Weights of a small transformer language model: RMSNorm before each block, 6788 steps.
MLP neurons of a small language model. Each row is named by its layer, matrix (gate and up: input weights) and neuron, and shows model dimensions 0-95. Each number is 128 + 24 x the weight over its row's rms, rounded and kept within 0 to 255. A neuron's up and down rows have the sign that makes its largest values positive.
After each neuron's rows, "fires after" lists the tokens most often just before its 100 highest values on Wikipedia text that the model never trained on.

L3.gate384 [127 125 132 131 106 147 117 133 125 110 169  72 150 134 119 150 100 170 138 138 169 140 147  98 150 142 133  83  97 110 162 157 100 102 135 133 124 138 148 149 111 137 122  80 120 122 106 111 143  91 106 112 149 130 121 111 129 127 100 137 177 135 145 107 120 102 110 120 127 102 124 156 115 143 117 188 116 156 159 165  92 146 119  98 104 175 150 116 142 147 113 137 135 120 146 107]
L3.up384 [148 152  81 110 137 135 156 115  88 125 178 152 116 148 116 103 123 139 145 121 129 128 116 123 121 100 122 149  81  45  87 118 117 149 154 119 161 107 173 107 121 134  87 132  79 147 166 136 146 140 123  98 129 136 134  93 129 170 138  94 125 126 136 151  99 162 164 107  91 180 138  81 146 153 113 146 114 115 120 114 118 139 123 151 113 133 121 139 133 124 149  96 117 118 111 107]
fires after: "il", "on", "e", "in", " Col", " he"

L7.gate60 [137 148 101 135 170 159 106  96  98 133 169 111 139 122 128 141 128 168 175  94 128 137 127 168 128 155  98 116 121 143  94 139 130 170 132  88 142 137 144 137 103 122 125 170 154 127 132 135 145 161 111 114 128 158 152 142 105 120 122 138 148 117 147 149  95 129 127 112 119  96 158 115 128  89  95 142  95 140 107 119 126 100 114 119 173 137 111 135 124 152  73 116 143 169 131 131]
L7.up60 [125 142 141 111 102 158  66  88 113 121 149 127 118 191 148 154 157 173 131 131 159 139 127 177  78 160  85 141 110 137 125 115 141 124  82 156 136  74 103 165  98 138 137 143  99 152 142 155 179 129  99 123 155 137 128 128 118 110 146  98 144 116 113 145 123 157 175 131 115 115  99 124 120 126 115  94 100 108 138 131 137  91 135 124 106 135 100 129  81 142 108  97 160  89 125 125]
fires after: "\n", "==", "===", " after"

L5.gate406 [111 139 134 109 100 140 166 130  79 119 138 117  90 198 124 120 162 144 105 129 112 136 106 136 113  95 129 150 112 132  94 149 104 124 130 143 150 129 147 125 107 103 110 125 153 107 102 138 115 151  95 133  78 124 119 126 162 150  89 154  95 132 147 158 179 136 153 131 151 176 135 115  92 101 129 141 135  86 128 107 141 117 107  99 130 118 140 118 135 120 136  99 122 130 114 139]
L5.up406 [161  77 129 127 138 135 120 124 134 140 146 133  96 150 157 137 146 133 144 148 129 138 141 168 115 146 126 123 138 147 120 179 154 121 150  98 151 151 127 112  76 101 144 126 135 148 100 135 133  82 109 108 108 155 160 137 149 103 164 173 163 149 126 126  94 166 106 105  95 154  89 119  94 132 135 118  93 100 147 182 121 172 142  83 141 157 102 154 180 125 146 146 147 131  58 106]
fires after: "-", " C", " ", " football"

L3.gate180 [132 125 115 120 127 143 114 175 155 135 157 109 154 103 117 117 118  95 172 152 129 137  87  96  90 122 127 144 141 131 165 130 118 134 136 112  94 119  78 103 139 130 108 125 199 144 160  82 154  98 112 113  97 104 150 146 134 108 133 121 116 162 124 168 140 105 129 134 170 128  88 114  76 164 141  93 145 131  97 105 129 121 138 195  64 115 133 163 125 149 113 104 112 104 126 140]
L3.up180 [120 147 151 126 111  73 120 131  90 114 168 102 171 146 133 157 120 124 128 125 159 138  98 116 129 125 127 145 156  93 195  86 155 141 141 138 118 173 133  90 144 187 145 125 121 126 100 152 109 106 119 147 125 127 169 109 153 135 140 108  78 132 102 127 120  79 108 139 103 163 155 130 135 129 205 156 110 141 134 125 110  89 140 149  91 124 135 139 121 107 107 146 127 114 127 115]
fires after: " C", " Cor", " P", "C"

L7.gate274 [113 121 128 152 137 153  95 180 132 109 185 137 119 153 103 128 129 113 128 139 100  43 146 110 135  91 105 108 130  80 146 137 125 106 135 143 127 104 150 122 155 152  83 123 109 104 174 143 130 153 103 128 135 164 101 117 122 119 135 106 121 166 169 102 101 118 136 118 140 124 174 136 112 145  69 120 100 152 109 147 140 102 148 129 180 121  94 103 148 131 124 129 132 130 152 145]
L7.up274 [ 82 119 142 141  74 123 148 124 142 138 147  81 113 119 136 143 108 134 158  79 162  75 118 164 119  82 126 147 123 122 118 152 114 120 123 133 108 168 124 130 118 183 113 119 140 122 135 114 154 124 109  53 142 104 114 142 144 104 143 158 147 129 125 108 137 152 148 155  98 108 103 116  91 167 128 152  90 144 145  88 133  95 118 129 183  95 170 151 171 148 139  85  86 144 105 103]
fires after: " C", " ", " D", " M", " T"

L6.gate290 [ 88  85 146 126 127 136 110 162 100  83 106 107 108 158  89 158 156 149 139 152 151 113 156 115 101 133 122 170 158 148 147 147 143 152 159 116 112 129 157 120 122 107 116 133 128 111 129 123 150 173  98 169 152 124 139 132 162 158 119 149 189 141 161 124 110 144 103 114 132 129 138 130 123 117  91 123 152 163 122 115 121 122 139 160  99 133 180 119 132 133  68 144 110 152  93 148]
L6.up290 [125 148 150 150 129  96 132 149 156 131 145 122 164 135 129 144 105 106 165  71 118 127 158 147 150 117 153 117 111  97 159  88 115  67 113 167 103 131 142 149 126 132 151 145  76 109 125 120 101  97 134 118 126 167 151 166 114 102 112 129 120 139 166 118 156 103 129  94  73 121 142 129 135 113 115 159 152 114 110 122 155  66 132 104  99 178 129 122 141 111 133 134 119 131 138 163]
fires after: "\n", " Th", " Je", " c", " Me"

L3.gate486 [ 87 108 111 132 134 126 112 102 104 126 155 148 151 119 119 116 104 133 153 107 135 157 157 111 149 100 125 130 138 160 123 151 115 131 134 146 115 150 173 142 133 111 163 118 175 150 143 112 109 145 164 153 126 108 157 104 123 151 126 103 135  97 166 115  87 100  78 140 120 121 144 128 130 102 140 187 119 136 122 118  99  75 110 127 158  55 135 142 139 116 112 128 148 174 135 158]
L3.up486 [116 127 116  97 141 136 119 140 136 133 142 163 164 153 104 108 136 125 139 107 162 141 106 172 141  97 117 146 112 155 163 140 125 180 125 156 174 146 110 147  94 152 126  90 140 134 112 107 136 128 136 154 113  93 138 146 118  96  99 146 101 139 116 132 111 136 121  85 121 111 141 138  96 102  79  56 148 135 113 152  84 110 136 134 149 127 151  97 122 125 115 118 165 114 109 134]
fires after: " ex", " Ex", " an", "on", "n", "or"

L3.gate500 [161 146 117 168 150 108 172 160 100 102 151  95 105 138 145 122 168 154 130 138 149  99 139 120 126 152 119  91 120 142 148 154 136  90 115 108 125 130 172 140 104 118 149 121 158 109  90 142 157 118 110 128 131 111 142 115 109 134 116 105 174  90 105 105 142 120 152 137  75 132 163  77 142 129 154 150  98 151  83 138 120 157 163 111  90 122 145 137  98 134 149 101 141 146 105 126]
L3.up500 [137 126 139 141 161 143 169 144 154 107 131 164 163 181 109 128 111 100 141  84 164 136 165 136 157 109 139 157 136  90  86 117  99 137 141 134 136 167 102 130 147 129 148 130  96  84 111 155  95 120 148  94  87 109 144 204 137 158  81 116 112  86 140 121 131  89 166 138 136 100  89 155 121 114 136 135 121  94 136 101 133 126 119 100 135 139 152 147 126 146 133 108  70 139 121 141]
fires after: "M", " M", " R", " met", " ", "=="

L4.gate349 [ 82 151 145  93 105 133 100 127 101 152 100 138 128 118 136  60 127 123 128 145 129  97 106 173 131 106 130  85 150  99 146 162 120 130 148 119 140 139 121 147 118 119 127 102 152 147 122 153 165 143 104 125 152 137 134 131 144 131 103  98 131  92 116 118 163 126 105 130 118  98  88 147 127  84 144 145  88 177  84 107 131 107  87 139 126 131 111 112 165 150 118 126  80 155 110  90]
L4.up349 [ 77 124 138 126 133 124 111 162  76 156 106 152 148 108  99  86 109 113 100 153  78 163 112 132 102 152 129 120 159 129 114 164 102 136 104 161 128 159 113 134 141 152 175  48 136 148 147 137 142  88  77 125 134 111 141 120 144 107 110 110 124 115 156 112 135 141 135 112 107 116 104 161 161 143 126 165 172 113 120 120 195 124 150 154 107  90 168 117 145 148 163 117 113  79 111  89]
fires after: "y", " c", "c", " C", "d", "th"

L4.gate190 [124 147 114 141 127 126 119 121 118 122 156 125 147 122 154 114 143 114 120 146  90 161 168 129 158 142 130 137 145 155 130 135 132 126  93 114 122 154  87 135 120 142 165 135 162 151 152  97 100 125 161 134 126 146  92 115 115 118 117 156 147 134 134 101 172 125 122 120 118 142 121 112 154 156 166 121 105 122 113  76  98 117 145 135 108 106 109 148 116 147 103  85 185 177 134 126]
L4.up190 [113 104 101 137 112  95 145 123 106 159 102 131 103 117  73 145 130 108  97 145  94 101 118 141 154 102 128 132 107 136 114 147 129 100  89 143 117 134 131 123 131 131 176 121 154 149 134 112 128 106 164 112 154 123  75 152 143 142 144 146 173 171 131 124 142 127  89 134 115  98 121 141  99 129 157 103 135 117 151 131 135 175 116  94 138  85 113  96 131 161 140 142 130 170 108 107]
fires after: " An", " an", "al", "an", "re", "or"

L6.gate9 [111 125 151 142 176 134 119 140 154 140 127 142 152 156 128 128 146  93 127 126 108 156 118 138 150 149 125 140 149 114 147 124 112 180 146 145 126 154 153 134 100 131 132 130 140 123 131  80 136  93 102 134 169 130 115 135 137 124  79 117 123 104 113 136 175 138 117  92 146 126 136 115 145 112 107 144 143 174 114 108 101 128  88 133 160 109 138 140 118  95 171 162 128 149 159 128]
L6.up9 [119 122 147 140 154 149 155 107 142  90 150 166  63 158 105 122 139 142 136 109  77 145 129 134 154 109 104 150 162 168  92 159 125 143 144 133 115 129 147 108 118 101 106 107 104 144 151 103 158 143 142 125  99 150 131 166 129 119 159 143 167 128 129 130 154 139 150 126 129 137 119 156 126 104 106 171 179 168 163 116 136 116 129 150  98  85 127  97 145 117 129 172 129 108 133 115]
fires after: "al", "th", "ne", " de", "ce", " a"

L5.gate450 [101 145 133 160 130 128  96 135 181 142 131 135 134  83 101 129 135 133 134 140 106 177 141  77 122  99 110 135 136 143 136 129 104 135  98 150 144 155 147 122 154 160  81 163 106 151 112 126 163 117  57 140 162 130 100 130 146 172 168 146 103 153 114 112 140 142 155 122 110 114 150 147  92 156 173  90 143 129 136 120 162 146  94 157 112 161 156 171 145 128 112 145  71 106 135 112]
L5.up450 [ 83 121 162 114 103 126 100 131 106 134 109 154 159 123 111 126  72 122 100 110 180 107  99 151 108 110  86 129 132 118 155 135 150 106 140 125 142 144 110  98 151 109 135 137 152 170  69  75 143 136  92 140 138 177 114 140 156 125 155 126 151 107 139 112  97 179 134  96 155 139 125 122 135 110 158 144 127 136 100 116  94 141 150 176 151  93 107 133 134 102 141 119  70 111 109 120]
fires after: " K", " M", " P", " Ro", " C"

L5.gate279 [154 131 153 119 121 143 139 155 129 109  79 141 144 161 123 164 103 111 115 172 108 107 106 166 115 103 170 123 137 146 124 115 127 108 120 158 131 143 172 139 136 141 105  74 160 185 133 126 144 141 111  95 159 155 114 158 150 141 140  92 133 132  95  88  91 141 100 136 143 169 119 147 109 135  94 152 138 114 111 103 102 141 108 147 121 126  91 113 109 175 120 188 138 109 120 163]
L5.up279 [ 72 134  99 135 128 146 165  94 103 159 142 160 129 121 141 180 108 104 114 123  76 169 145 162 125 134 145 130 123 115 110 141 131 126 142 151 149 133 150 166 110  90 107 195 136 137 135 103 147  80 132 128  86 141 131 189 125 115 101 127 140 121 109 153  87 157 142  66  85 125 117 117 164 125  70 124 123 141 111 141 140 138 141  84 160 145 150 145 150 105 144 142 168 187 127 141]
fires after: " b", " B", "b", " Bro", "par", " G"

L6.gate439 [141 131 152 141 150 124 131 159 161 105 154 171 106 148 149 147 108 181 119 153  95 118 177 117 129 164 124 109 103 131  98 126 116 116 136 145 101 139 147 156 129 157 125  87 109 112 138 135 110 113 128 119 122 127 125 139 116 143 132 102 104 117 133 141 170 107 136 121 108 100 164 135 137 153 168  81 128 124 155 167  95 137 121  75 145 115 157 130  88 128 100 148 133 155 157 121]
L6.up439 [157 169 184 121 134 103 118 125  87 123 166 128 166 110 141 109  90 143 156 121 149  94 152 122 123 103 125 110 176 171  87 142 114 124 105 106 161 179 138  98 126 102  96 110 135 111 109 137 129 128 154 159  89 144 114 122 139 115 110 106 139 205 100 116 173 109 138 137 128 138 134  88 126 112 120 107 177 148 153 170 116 110 149 115 124 114 148  95 158 137 122 121 157 120 150 124]
fires after: " ", "e", " ex", " p", " de"

L7.gate183 [101 124 172  87 179 139 135 131 142 134  94 125 153 139  84  93 134 141 138 148 136 105 107 138 157 110 156 132  95 125 102 111 156 144 111 105 153 104 126  90 120 153 165 130 178 123 114 101 140 138 143 153 130  66  83 170 170 127 121 131 172 156 132 119 137 132 113 126 116 131 129  84 146 112 119 109 102 145 182 113 159 124 100 153 108 123 117 124 135 161 110  98 158 123 164 135]
L7.up183 [125 112 102  85 149 166 111 115 122 152  98 149 117 124  78  66 137 121 181 115 114 113 122 133 104  81 153 111 141 143 114 182  82 108 126  68 114 124 131 144 111 122 145  90 103 127 131 131 137 118 137 120 163  91 150 124 166 116 155  75 121 160 133 127  98 133 100 155 138 112 106 145 168 124  86 156 136 114 165 118 141 137 126 120 117 170 139 113 133 132 125 106  99 158 118 165]
fires after: "s", "c", " re", " Re", " C", " a"

L4.gate469 [130 139 109 123 106 176 120  99 155 170 163 135 123 144  88 143 149 152 118 111 158 148 156  97  91 156  79 115 123 149 131 122 115 130 133 115 136 123 161 133 104 129 137 133 115 125 123 110 123 111  97 141 153 103 126 149 127 129 141 104 124 134 124 117  72 136 145 135 120 159 146  78 161  94 108 156 112  83 114 148 135 145  96 112 159 124 102 136 111 141 151 101 101 107 141 132]
L4.up469 [ 95 156 168 105  67 154  98 136 124 159 135 104 126  94 139 123 181 154 141 154 132 130 150  81  73 156 103 146 106 109  94 123  90  87 113 155 168 132 110 124  65 112 160 151 119 121  98 148  96 154 121 138 153 146 139 115 107 125 121  90 158 137 124  78 114 120 118 150 103 155 128 103 119 139 170  81  81 105  98 127 118 146 128 172 151 173 132 140  91 137 105 166 126 152 121 154]
fires after: "\n"

L6.gate339 [165 147 117 149 183  96 108 190 123 107 120 137  93  85 128 104 119 137 132 132 126 139 192 147 153 129 135 104 106 143 140  75 141 141 135 132 159 140 172  97 125 137 118  96 150  99 132 139 132 146 118 119 102 121 105 115 130 131 135 143 106 132 136 135 118  97 106  91  85 164  97 129 163 141 138 138 140 125 175 166 144 134 100 133 151 164 133 104 113 140 167  95 108 106 108 158]
L6.up339 [114 143 150 142 138 153 149 162 122  87 159 105 125 107 137 119 160  91 133 128 122 162 143  84 117 131 107 156 129 128 101 126 140 107 106 166 122 159 152 102 128 116 174 118 145 172 131 116 146 128 160 142 114 151 135 147 111 138 119 149 132 135 160 163 106  83 130 119 109 144  98 133 132 155 165 113 115 137 140 141 160  97 138 100 199 123 131 141 130 145 109  71  92 174 119 101]
fires after: " on", "born", "On", " On"

L6.gate398 [142  89 125  95 151 178  88 107  99 119 114 160 116 131 125 118 105 121 130 123 145 121 123 130 133 130 164  94 130  63 172 159 172 115 127 163 143 158  86 121  99 149 102 133 119 150 113  96  98 105 142 121 126 162  83 163 133 116 113 129 115 160 115 124 139 133 112 109 145 141 137  99 156 125 123  96 111  79 122 118 159 120  85 136 160  96 152 128  84 129 100  82 116 108 114 105]
L6.up398 [159 141 111 138 126 152  95 155 105 174 180 161 133 134 149 156 133 195 109 101 127 145 156 106 103 128 144 101 120  97 110 123 126 120 140 172 137 119 119 111 133 159 111 128 135 136 113 103 113 144 112 121 132 155  82 129 177 143  82 121 120 110 137 149 138 150 140 116 126 175 113  91 119 125 136 142  89 121 131 119 130 143 103  91 129 127  77 125  53 147 110 107 166 146 163 139]
fires after: " ", " de", "e", "l", "s"

L4.gate433 [122 123 147 107 130  98  66  86 145 139 127 131 116 126 122 148 142 160 132 123 116 127 116  97 111 122  96 134 157 127 142 125 166 162 125 121 113 114 132 123  95 124 155 143 138 105 150 100 106  76 103 134 106  84 106 127 136  96 139 158 137 142 138 111 130 176 123 120 109 110 144 126 104  89 116 108 128 112 133 141 146 119 145 130 156 132 154 146 147 148 130 125 102 134 129 166]
L4.up433 [109 117 150 119 145 150  87 123 144 114 115  81 109  99 161 122 123 149 135  75 155 120 148 119 121 156 136 130 103 131 102  98 117 134 105 128  96 100 148 146 107 169 159 132  98 152 141 118  87  91 116 124 149 125 119 114 136 131 119 132 116  88 110 133 102 168 124 153  82 184 139 112 133 142 153 122 104 104 144 134 131 115 150 111 137 150 118 181 112 135 144  95  91 112 152 160]
fires after: "==", "\n", "===", " of", " =="

L6.gate327 [123 157 128  91 117 135 153 153 116 134 125 128 120 140 148 125 130 102 166 104 120 126 122 125 194 141 108 154 125 112 157 120 133 198 148  99 113 145 126 119 187 108 125 109 158 191  98 112 110 140 138 114  99 143 147  98 162 101 128 133 120 119  94 143 110 141 134 101 130 154 139 154 113 146 100 133  86 130 139 109  99 127 147 174 115 100 163 171 120 159 147 127 118 145 140 179]
L6.up327 [146 104 162  76 146 173 165 140 117 122 116 147 113 141 116 162 142  88 149 123 132 137 125  99 140 139 143 155 137 131 133 110 132 178 127 127 156 115 159 108 135 118 175  80 214 169 135 113 110 111 155 118 120 111 137  92 113 124 138 124 108 139  95 148 141 122 143 132 117 139 181 164  88 136 109 160 102 130 137 133 175 140 107 147 148 148 108 152  86 168 105 130  93 121 112 125]
fires after: "20", " re", "d", " Con", " Re"

L7.gate440 [ 79 111 159 141 155 114  88 161  94 101 120 134 140 112  96 142 108 109 128 137 102 145 157 141 138 121 151  96 134 133  84 129 116 142 144 139 137 123 144 112 153 143 122  97 148 154 105 128 148 105  85 107 166 162 104 105 131 112  95 170  95 117 147 144 122 133 169 158 123 104 128 143 120 147 159  96 120 111 133 139 140 135  93 130 118  89 167 102 149 111 130 121 132 167 143 155]
L7.up440 [105 179 100 135 141 127 102 124 141 108 147 120 127  73  94 139 162 116 185 140 150 150 143 119 123 125 140 134 141 127 138 165 132 154 116 124 150 151 135 140 120 134 160 149 135 105 152 169 130 125 117 125 113 174 113 126 127 131 131 132  49 105 116 156 144  99 146 145  44 159 148 146 163 129 143 130 131  97 148 114 131 130 141 140 166 103 121 125 150 135 126 131 130 120 118 111]
fires after: " on", "born", "On", " On", " ("

L5.gate3 [124 101 134 166 128 165 121 126 114 109  91 160 119 105 123  99 139 138 118  90 183 119 120 101 157 128  79  90 158 142 123 146 145 122 109 102 133 137 177 100 161  99 115  91 130  70  99 112 151 126 154 112  98 127 143 141 112 141 142 113 116 130 146 125  99 145  86 127 102 125 136 124 100  84 117 134  88 144 126 104 152 124 124 121 172 143 168  98 110 165  85 163 111 128 120 126]
L5.up3 [160 131 137 149 112 130 144 138 115  93  80 122 161 102 116  77 160  96 170  83 119 133 140 131 127 115 137 160 110 161 150 128 172 143 115 121 141 164 123 105 143 143 109  82  88  87 106 123 122 114 140 122 123 121 122 150 115 101 125 112 118 107 139 141 139 136 122 134 118 137 126 114  92 164 134 135 125 124 146 154 124 112 135 113 156 101 148 107 105 147 112 109  73 187 117  93]
fires after: " 19", " the", " "

L3.gate378 [121 104 128 137  68 156  96 150 134 156 170 136 123 132 135 156 136 126 144 123  82 135 149 111  95 144 145  96 111 146 129 149  93 128 116 139 134 142 130 116  63 110 123 104 153 126 141 116  59 107  95  97 151 122 153 153 106 139 131  90 124 158 111  91 110 125 141  75 117 140 116 101 114 135 133 125 151 117 113 116 162 123 120 154 159 113 136 141 140 117 137 113  85 146 166 138]
L3.up378 [161 133 160 124  91 150 105 153 190 143 136 147 153 101  96 154 128 111 147 108  92 137 130  91 109 136 115 107 106 124 103 150 118 117 133 148 129 172 121 137 131 136 142 128  68 155 118 110  91 118 103  89 112 166 149 150 145 134 110 186 168 135 156  80 113 102 123 119  74 107 146 118 122 140 122 126 107  96  90 114 110 150 110 142 137 142 142 133 148 158 127 108 127 115 104 111]
fires after: "\n", "Species", " a", " an", "ve"

L5.gate46 [122 124 165 149  98 157 105 139 120 117 127  98 142 168 124 119 145 101 119  92 121 138 119 127 115 125 106  95 143 134 172 131 156 154 110 111 127 200 152  78 107  95 142 130 138 140 147 109 136 148 135  98  96  99 152 136 118 105  76 127 179  97 152 154 112 145 137 138 113  91 135 122 145 119  86 166 114 151 124 141 138 111 101 128 150  87 149 141 130 151 131 163 118  95 122 168]
L5.up46 [133 136 105  91 134 118 126 118 156 157 127 103 120 126 101 126 162  81 117 133 121 154 143 159 191 162 148 142 117 174  94  97 149 128 157  98 129  95 163 151 124 154 134  81 113 128 152 127  80 107 114 162 143  86 112 131 163 111 116 134 104 122 124  85 126  91  97 130  96  42  85 134 181 147 118 156 110 104 108 152  93 126 145 114 104 113 116 109 104 146 137 124 130 163 148 123]
fires after: " the", " The", " in", " \"", "al"

L4.gate31 [125 141 124 125 124 168 119 106 168 156 109 136  92 154 136 147 136 121 134 109 108  97 122 147 133  90 140 155 160 143  77 111 120 116 152 132 168 174 133 137 143 133 129 127 114 104 151 119 109 115 103 115 155 141 165 125 125 127 146 104  94 103  92 159 136 121  97 123 143 103 139  97  87  90 114 140 179  77 118 114 179 111 128 125 157 131  91 169 119 144  97 130 102 123 157 141]
L4.up31 [113 109 164 121  84 132 104 128 130 144 110 119 157  98 129 173 144 121 135  99 113 107 143 129 104 105  92 107 106 134 102 136 100 133 173 151 178 148 162 104 103 134 159 158 154 146 106 148 128 111 103 135 102 121 110  51 132 109 121  89 131 141 160 152 115 174  83 151 121 116 131 187  97 150 116 141 114 105  89 102 159 126 166 156 147 145 125 163 105 169 135 136 133  68  95 146]
fires after: "\n", " (", " ="

L4.gate366 [157  87 122 114 127 168 148 125  83 113 146 152 135 120 158  98 121 155 102 114 131  99 167 110 144 119 129  92 177  95 176 157  76  96  95 109 147 166 148  83 177 138 157 104  84 138  63 137 145 158 120 129 142 136 131 149 151 142 130 132 105 101 155  60 118 107 131 102 131 138 120 170 133 129 111 138 121 116 130 100 158  99  46 110 143 139 111  96 123  93 127 125 169 157 120 139]
L4.up366 [118 127 125 148 163 155 120 123 132 116  81 151 129 117 138 136 150 124 148 152 114  98 138 130 121  99  96 114 102 131 139 129 103 141 181 116 162 104 172 113 128 149 101  88 166 161 124 123 116 148 141 112  96  83  89 101 109 112 170 122  91  91 115 115 104 126 116 122 121 136 142 113 112 145 116 119  82 151 119 101  87 122  85 166 132 103 151 107 138 169 135 151 130 147  84 125]
fires after: "n", " Ar", " Cor", "or", "v"

L5.gate483 [110  81 147 161 167 137 140 155 133 133 114 143 129 152 138 105 110 136 115 140 165 136 152 144 172 112 135 127 131 150 142  94  84 145 174 129 145 150 165 152 107 148 131  98 103 117  94 123 149 155 124 128 143 117 145 154 126  85 106 143 132 155 126 133 131 120 127 142  98 156 130 128 137 155 103 158 152 169 102 158 174 158 115 167  93 142 107 194 110 110 103 186 121 119  86 121]
L5.up483 [ 95 114 155 174 142 126 121 143 128 166  70 143 124 132  88 107 131  95 118  98  97 124 139 101 130 134 165 129 128 182 105 129 124 135 147 168 176 168 130 144 123 119 152 151 123 130 104 144 149 110 114  95  91  98 144 158 135 130 131 159 150 149  91 110 151 134 125  95  87 114 145 107 151 150 109 150 187 111 114 138 163 169 150 149 119 125 170 128 106 118 117 186 138 132 138 149]
fires after: "c", " G", "mp", "th", " B"

L5.gate454 [115 149 161 168 129 126  91 123 154  91  86  80 138 134 116 144 169 135  97 113 147 139  91 174 149 155 109  96  83 112 133 115 122 146  94  91 129 142  89 166 123 136 131 119 159 137 148 121 135 136  93 164 175 163 148 106 144 159 125 100 122 165 114 153 141 130 101 158 110 107 155 143 165 104 119  90 171 173 141 108 119 173 133 146 156 124 150 126 113 120 132 115 128 123  87 115]
L5.up454 [129 121 104 138 109  84 143 140 141 127 136  78 132 175 165 130 175 115 137 153 162 151 147 184 158 136 160 111 128 157 151  68 111 128 133 153 113  99 118 110 122 139 154  82  98  71 137 173 122  79 123 139 149 150 133 117  79 137 150 122 158 146 154 166 156 141 112 125 101 171 122 125 140 110 170 106 132 101  75 115 127 156 130 150 155 100 139 124 116 162  97 118 135 141 103 130]
fires after: " con", "s", " dis", "un", " fa"

L3.gate71 [134 175  71 150 156 131 109 136 136 105 163 187 100 133 131 126 118 157 108 118 112 146  84  99 132 138 124 188 131 153  79 120 127 103 127  90 164 154 107 159 141 131 140 117  98 156 147 167 127 103 134 112 120 128 155 100 131 130 122 102 123  94 143  99  98 119 124 154 137 153 116 183 158 142 159 123 128 125 188 115  78  91 138 161 125 131 119 120 144 116 151 134  95 156 148 104]
L3.up71 [ 96 101 137 161 117 132 162 115  88 145  67 144 121 112  90 151 140  92 151 121 153 150 150 137 148 164 132 145 124 133 147 151 127 134 150 191 157 128 119 146 103 136 134 125 132 142 126 184 107 154 153  83 167 149 139 136 118 162 138 152 143  93 113 129 101 103 107 116 139 126 112 168 122 145 165 181 105 121 117 106 106 111  92 148 164 127 109  87 129 129 107 183 146 146 140 126]
fires after: " Na", "us", "au", " An", "u", " an"

L6.gate279 [136 142 142  86 173 174 125 140 134 161  97 150  53 155 105 147  89  92 141 133 107  84 124  82 125 138 119 147 158 152 100 120 118 113 142 151 147 164 161 157 126 107 101 107 114 166 129 102 117 126 120 133 126 136 113 149 129  97 103 127 122 154 135  90 150 158 143 135 118 133 133  97  93 105 148 163 117 149 134 168  77 100  95 131 148 109 179 136 161  98 138 148 144 119 142 119]
L6.up279 [189 161 140 111 124 136 113 139 122 131 127 135 107 132 153 158 106 138 177 149 119  93 160 142 101 128 139  81 151 125  83 139  89 134 148 143 161 134 146  96 142 139 126 131 133  86 160 131 171 102  66 119 161 141 138 118 114  91 129 104  85 136 108 109 133 159 124 149  66 104 140 101 120 127 138 112  94 133 162 148  94 113 146 112 124 132  97 155 110 144 128 126 118 157 106 146]
fires after: " de", "-", " C", " a", " Democratic", "e"

L4.gate238 [ 87 117 141 147 130  75 121 123 137 145 109 134 127 152 122 105 165 153  99 114  85 119  92 115 126 150 110  92  84 123 154 115 100 104 105 133 101 134 190 116 123 132 144 136 112 133 118 110 148 121 149 143 101 133 127 118 112 139 115 139 124 131 158  96  88 110 131 104 125 162 154 121 138 112  88 123 123 111 193 131 156 106 139 167 116 125 162 129 152 161 124 124 118 105 149 141]
L4.up238 [113 125 144 127 122 113 138 165 186 115  78 141  88 125  92 148 127 199 133 105 119 122 140 150 121 131 128 110  87 129  98 126 133 109 156 147 122 125 120 120 125 132 174 105 124 124 118  91 116 131 136 137 127 122 140 127 150 126 122 169 156 111 139 126 131 101 171 111 125 126 141 109 114 130 115 118 142 157 178 142 122 122 162 120 161 146 132 132 151 109 122 155 129 143 139  94]
fires after: "act", "ot", "it", "at", "udi", "di"

L3.gate390 [123 100 159 113 171 129 152 202 163 145 137 138 129  88 131 103 151 130 111  99 110 136 100 128 145  97 139 120 159 102 173 105  87 116 133 100 130 162 115 125 148 156 151 122 159 116 131 115 173  86 100 110 132 162 126 124 113  79  76 124 103 167 150 110 106 130 157 146 101 121 141  90 101 108 121 124 148 133 165 111  75 112 138 111 110 163  98 154 154 119  73 126 141 109 109 140]
L3.up390 [101 146 144 180 137 132 120 135 164 109 161 128 173 141 148 121 174 113 128  97 158 145 110 107 146 123 126 120 123 105 125 137 112 137 123 128 114  85 131 141 153 133 115 112 145 119 154 116 123 104 116 123 142 119 143 151  97 152 102  86 156 105 149 122  74 143 138 163 157 113 139 122 109 102 168  62 110 107 146 136 149 122 169 146  98 122 114 120 143 167 124 129 135 115 107 180]
fires after: " C", "C", " (", " c", " L"